config = dict(
    num_key_value_heads=8,
    intermediate_size=1280,
    vocab_size=12094,
    norm='layernorm',
    norm_place='pre',
    init_std_qkv=0.0246,
    init_std_down=0.00435,
    beta1=0.9,
    final_lr_fraction=0.0,
    max_steps=8240,
)
MLP neurons of a small language model. Each row is named by its layer, matrix (down: output weights) and neuron, and shows model dimensions 192-319. Each number is 128 + 32 x the weight over its row's rms, rounded and kept within 0 to 255. Numbers have three digits each.
A block is one neuron, or neurons of one layer that tend to fire together. After each block is what it responds to, as a language model described it from the Wikipedia text at the highest values.

L4.down206:136038154148053092094149075147146126132119098146080179166153177112120165161119086167082186132096116138130137096171159142174136155084120151173150150106096154143113090149141083130081121157130134185126121125089155098103106154139082140108132056069132122066145126135130225146177136151135126143097074112061133112112117119107110102086144132159128172133164194096098124120133170107142094099104
L4.down579:098158114091126126146083129206140181089167059090131087136133107135151127163130069117119147171154068112163136096132177138147105124118125145142110089083143127107106139118143114165180181121104105171152134106127123088106122114133157152134122106172144073076087183099155133082085106153180106198036077127137138122092118148146107115124119158129105130175152139035173157109096106077134166208146
Responds to: Words linking a start point to a coming date or event, such as to in "From 2009 to", until, before, following, plus born and date digits.

L3.down145:158124093123131127114170134139101110128119131133154121122095114073137095122085111104145094140115082115090112099110090146097145132096164137113149108133123162174122123136200161135112153117175177088135169137057081137082129159163162137113137142129078147106122070140118100141177179143142116143116149130107176088085154172135105123031148154141120166067141112122157124115139166136118157144133
L3.down264:227110073144150161154044134091158179126098134121115175158135137099127161166118106113104115175153118062140083064156139105121127123168125159120040124148127111078121112164080128168150160118115108123112133099117141069106150106112075134160088126160180171116187133086120133073113119163137149169140147103059152142125143111123119178097089154095133123148106102134124157143150161178160135076115
L3.down577:125170165184130126213111082130124091151126104106150187101164110164100118145094138123122170112104101117110086087140143090164124163110152083146158112147163080153136118130061157187159102121093113111173117118159192086144137156162113086130149104182107140142104126103107151158134142110138186104145086096118085133143131119127124204120049142104134140083098069135117153113115103121124149144158
L3.down738:164114072130119126120168125089130125158101160114175163156065060114118172061158089125133145091083103089088164090179124117179130105085094090193187027141177104110114096158078126147056091092121135130098108142101139126099119137079134204042113118180175185160090102152117156183148136150114173179173122151111134119132141121121123104125124120166105126118145134118174140091130150138118168154097
L3.down863:105128131177083152091113139158135087094090144115062175050143135182092117137148090082079069127160116095093091095222166159084190142105180128136099125175111173138151105128104095120095102087148131152170149105132122114049183064129101138119110137134128166145056101080121141161110145146125126116151094169130182157081072140129127123113125129155133081164123111129107163092204108073113154119090
L3.down864:158128119165075103084124109187163162098115140123186141087109151122161138139130129120144059115136129113146142088149087106107146121102146091191146145139081130191126166124175095083123066082145154125119115179094139119089110144092031166139139091047118144123101130094187134095157139136116139143168115059175147133095187096136119092151096153087126128119084150101139173096146149097085157119112
L3.down969:107120102197117141073158140166085157165168124078090160092115121124105158108092082177096085068099095112135167121086161109185193126076112152105133161109130151056105111065136154107141137140094096128189065120128090127145137139153136112067137093098103069099128121126138090147134172112113121123120115069182139112160123099095123181106163134102147118047105159114097180155072155108183147157094
L3.down1014:111124110130151150124108113119064173162103103137153081121093111101089131094128168132146179094152119084129124152096126120133135128119121089158162137128146130141115145189080130198110194080099152134194174166096103128119159071140155113163067189143108111068164106153114113125163110098121038127065138117146199139074124152110142160164135135116168173121149124125125118051138118150084144128131
Responds to: En dashes joining two numbers, mostly season years in tables (1971–72, 1930–31), also page ranges; weaker on month names and "to" before dates.

L7.down166:111180168140174175153122181145099108133125131142105148086105049104113207131092103130186163104115149103002139181195140141144135140167152130161121153179137145073126111092139133123116134162097130078138129176178132139120092108161128118072153113110120108101105125137120099120098128092068184105127128111124206102138060106147074173108112054175106147113079158138110153164144132091181127120095
L7.down471:121135064119106142150184134065098085092191121136113129098169101114138080092166056130138146109126113171109077156176085146119122169152074116177157126148124084098120201179118138101158129112093134116118129127138122119121175134140129081089095188225179142167148146146124161085131173173105171149134117126104136118122173119139125192094104171159071132113109095084113100144099094070148133182169
L7.down753:106156181114176105112191124119117073133171089137142161135189124072080184099159113176129138139145213135132130139115099137156162081109111077049156123129172140166080102165149131127190065106106147098107122131147117109141150126101145104167147124159138108110178136224136155148119103138113096062136124143134168153129123118063088143128104144177144095127044127106127162119122139114161031092162
L7.down1070:131079133121143154123120162091104138085120125141105121093119127195160169119115066144177079085093095107000155178106109144066101114153157099113134111165154128085138073113136119094119134112154179117142114097139175194100142122137163139081131152099123165155105116160104157140133145164128089121190114140095127182099141111121165115083091078172116088142144158106144113195159116151107096120165
Responds to: Middle subword fragments inside multi-piece proper names, mostly non-English surnames and places in lists or tables (Gir-ald-o, Mus-ett-i, Cant-imp-alos), plus occasional " of"/" by" after a name or census phrase.

L4.down187:136124137119204109130174124152137171134095142158109162120133092145128166143119085110153140116135128160121077065115163105149122097129133098140148121154149125113128093110081086149112160156086159125088110141105130174132142136159140145192078113123133130112089188105167110150195135148092085107071147132126138110107104112153058143101138082139163175099110159148144116145103184140135104135046
L4.down309:183142102185136119068124151128111133149115123112112081134100077148197179118111063177194110133106150175161125125095145099138161124094133143076090115131096127042092118130196159145092159183143146156108122117114141161167134061120169143123149114136124135110092219121141134105116126203107108114096070115163159110150124104142142138120082171135082121162201182113123121119089153151084150131140
Responds to: Final digit of a four-digit year, usually closing a full date in tables or biographies, e.g. June 23, 2016, 22 Oct 1986; occasionally word endings.

L4.down446:118115122129084126186138123112115162190133133122106150105140123121116124125143173171093101166109080124125128149130117119167140106156116076170088121176181091162159156190131064125108093151167116093141128130054101059188183162175128136136164110076127132165104087096152152145134077196074184192145087096173125120128159080129120152156176125171112115152081144094117139153194070118142130102086
L4.down869:126071158113115107138113127160153136159142136142208090130098043158088183065077132068108172132130171135152099194173116157114116152113093174150165083147127121064116143118132120102151079139195124117151171168128170093145094129166171095080060137123164124100123182121128087107167081204196162158080146132098169119098130141103215152076107093155130128120138082137150143151152109100114094121111
Responds to: Short vowel-led pieces like ar, op, ip, as inside foreign proper nouns (Rajasthan, Bharatiya, Kashipur), plus markdown table separator rows.

L7.down697:126135156156156089126078144137152147124100125131104151131099087163075135155103166079161153131116151165130094156151105130106090127123147108161173105112153100156130173145117174158180112089088132118117109113135085134157187073113087125154166029090158100070094156148130072082123099101093136109133142188089101166121146086094111137169123080114167194181187072155136185116139133165156127120165
L7.down751:163159158129109113107140139184150155098109160099147187128117060105145067098143118067079133080155167117104158150118118140063135112124110133089186140115128094161147149166116112112164054150186133080112070123162149120138127125108097076130176114119103065119149236126123148137140155159124165154129121113109067084161170077113141143155047099130128109131122103148129084148150132140175119138154
L7.down894:124165086118092153156141116130174152149174143158136125156083130145109128128101120154110135154142143161111132107101094106120036136210114121139088163126148155114192129098135108082135116118113102138071153149096141097086093137166142080037114157111153048105139147144012091131105157143116084099140164131120110140093113100145156131198084110118132125102142038156092130190150169137086120124159
L7.down1003:170116116136138145157124111125173055133142110127166089176078102163163141156124165128081120127143086196155136133137118164112088154076183126108098174149092179099131145198088082136143076107165090169137103128161126119092062093179136128162170163134128100087116105054160114159140109122166163088105093126099124070130127218135109110122128107139106116109143196157108102077094213112130114089137
Responds to: En dashes between years in date ranges, mostly inside parentheses, as in (1983–1998) or 1999–2000; also stray tokens inside parentheses or table cells.

L3.down265:093123108166099087177150143175083127142099168145147126091054085140170168098082145188156101109143100097156098069125111158141122189171091071149119178089073122109062116159097132180147162077110136114124196115080116100125112158097102117163163093106215099153083131144108127153119124124152090076125189096124101149054113094104143065130116123145072102121129140106190129142168140136172126137112
L3.down402:118193133124075161109054104147149136128090194058070121099108169137125161110168169139111105119140105108092129115146130070121074162080117089093128124170143159134145172157162128148164161099106123112061125177135110120131145148045113137114144072177148063138087109123168155128111162121140038124188152090135116181105101138222139133092147089130101056130187124174157108110113181126130117088103
L3.down542:136147147107140154169072150063132151145142093166098156133110124061207076134145131048114146103062115119159073107137169109168106147144116139188138115165125058116113144090098125181172074185094131066106094087108119137103093120094091159180114110137130060180129138161133040179182157098102142155145100102144165116143159142069140124141177137098148129130104160181105157128119118162164132174138
L3.down695:114089179218104120089147157092138162129158156140114127153110088110104130114098129160073069145140118098141046129147156184141161153152098192111160173146180131139110140091149138149082080101146110137140104130188117110139115072150115097131110123120088077134111109090088090113114148143162141140158156137090106126113083102175182128130148101131162174147075055202137133132106061084097134185136
L3.down896:146092157145150119117063105129165144134173169116126137177117101125144176165107149089097103086161110107130111145114148153144100130145129121176090112172157102103178115177144105112137099119098178123086086117142145140161111130146166097127205061099118129104114132128116124139111088120182192114132175143123183131127124129123101124130086145139096187070135186126133146134113165128235164169156
L3.down916:061143112163158145113191154132142098144072109137085113093104111145163151117164145115164162110086141127148124115168084176138081133111150133099046113160111199114109083201123149153087220094164098143085158148105114134170104163154122150126160117126116103085109123141119130105096143127161050157090115101024106113082101113158073120123115109126114155166112137156125121142118108137146090215152
L3.down1036:129138087118158111132141148111142110156138093121072146099171120125123138112131105113122148131121102154158136120103146157162173116101106121164110139141132118130076086143112130124191166141124191108086101146121151138148117063129107106033139125134091114111125149121077151107105127120099079120132109125126147115135130059109152113161176181124121104143091199126140100106104183104167104168103
L3.down1269:117153168117182155091180152158079136127120160108089156077120133171093111097096149135168163119113151171157161174104219174112121111153092126100079095141163164104052123165107165092133120103090170127113104112127099184131127150129143130086121138098117067141121142053082148152127095149134070127117131091121136134041067138096154101091137051136110150118114076155125149153153133078152091130117
Responds to: Final digits of years in table rows and career lists, such as 2018 and 1981–82, plus weaker hits on prepositions after verbs or nouns like rise of, laid out, switched from.

L3.down80:169133167085105173129109113129117121092099180088067117134108113096088165206105100093116086119119119153114140063179144108147121141100162077174118128128075115109125089153098159151098175167102122140120129114122192157175102100073191132105101198184146161150140134116094137148096126181172105119186143129130186169154150164162151104121116170179082126147118197119096135127111153182104109167115
L3.down126:100137163116090144113134136148148123070065103117110093194136149128195169158095140143086125121140129112151157073137144135167196093129143165110134127191138130069159132120140124116106134129168101146163102160097121112093213118114164135102111093107154129143138113131117128130173013133140093139130127089131122105119116085127113157119134130112049110074098158133094053207126103074159098154116
L3.down275:113090145118192175102154155084169134171068085133109096092143113071103194119174101165105095132133128149065111130115116157121200115169194138125158101121180107132168115124098092107156130137164074136138160173120114117136131091135153083077098090118141161106149133131123116141194097187114138100131137123116113136175116153150089119145192070126120122116139072126121112077156139155190156153109
L3.down340:119177168078153189141178146081160151156137116102183139069173137153155107088129153117102131114128164228097090138136116145119101100124165064161125145138088070108097120143060170169056179163114127080101164159071143136126082064151208085098108166105154131125120127138100158151167140152168097086166137086136095136123133128116147140134189112131074103122157133161072092057168088170112130178195
L3.down876:167136087143115102101187136114131085185131076146133130119093072189144080116118065141107126117195122075133084133095134112086134151095152148150158147172125101101116109108121171100108174201129114102151124155125150165084122133115145201053141133148195150126139112095112127117070063164130128092151152153078144084135122040088166103130093136120167075148080153123111118153113158192154189095081
L3.down892:166134136140104159123112160063125128203105077109158124111118134125073148158118170149104179139126082129121140135106154126117185122084119138212122106087109175134108156160067147078074134192183113128077099152118134085135104122108190142089109082093187156165110126154131122128132135174149120111116131137088121128136109136069105182149181096114138139101077120117095134160148126107130134136140
L3.down924:137142149148100122138119151140118084156167129091075129095132163122073127094123152172109066121135107114052135085106198173136155185107157145070156098140108101117141124123091124060122105110146091122154154115129104103116124136117119105105104077105160164176078094118124094164147113124171136069103159111113102151079107088138188102180140145163127156117113122156114125140153145101108082183174
L3.down1201:148095134173122147113142188086161146110123126107099168143125136090128080120117143085105121096081107134137106164153136110097148164145171116148121133123125123214129111139158183085131127116177108106150148130101118145145109110171149122102172114144127165121120187046135137140069166160177169147112162151150098083099130153077158148135112048151082204105166129147115181104119122121133103124152
Responds to: Short subword pieces inside proper names split into several tokens, often surnames or places in lists and tables, like Tim-of-eev, Mag-rud-ers, M-ald-ives.

L7.down43:156121099098221190088139162125164161159106105104137172099126115161104133120126212165112102091103131130153172180147177169125181123070094164123134127143174174152123132145106127092119098130101117151117109082126106140118107069132136101135128116121146158114129132146128100127158114108146113187107147124120140170117109145185123090076125092133088135142125096101105093164136125108168062141114
L7.down306:141083175122079196070166095139098096140140142133172105108092161167108156125163178164125125120140150150105124151175115111123173173205157075146141186156122156132131156042177137151128157084137137104124193126124168161089105096150124120135144114183106118057116184167125085112138090181040118156157144072101156103047093135108070165090111108143108106142147093079162080151117127152133108154163
L7.down789:133148162118154146115103042111144152108119185095118157190090133109153131164153140094069062153087074089111127134126108076111158109140101156114187111142125143200168138105070103129112085111176145115177115125110183170106071063140125094119138170106111115158140136122126109101136179198091099156176096103148117161152141086148180082130106120134151115120120180150160119150108163184155127162089
L7.down948:121122101155151147120073149110122130138164140111109123101132165149157105089159182079099095178117153153120143144152187177083103146126108129178094133092119082094126100103089088151094139130123130119123175094121177151163197103128143136161135094111050134077098176118120180127202068172067051162092121122146120170152113154171131101171087094074168145181103059165176180108171144124150152052169
Responds to: The third digit of four-digit years after 19 or 20 (the 8 in 1981, the 1 in 2012), plus the first digit of seconds in map coordinates.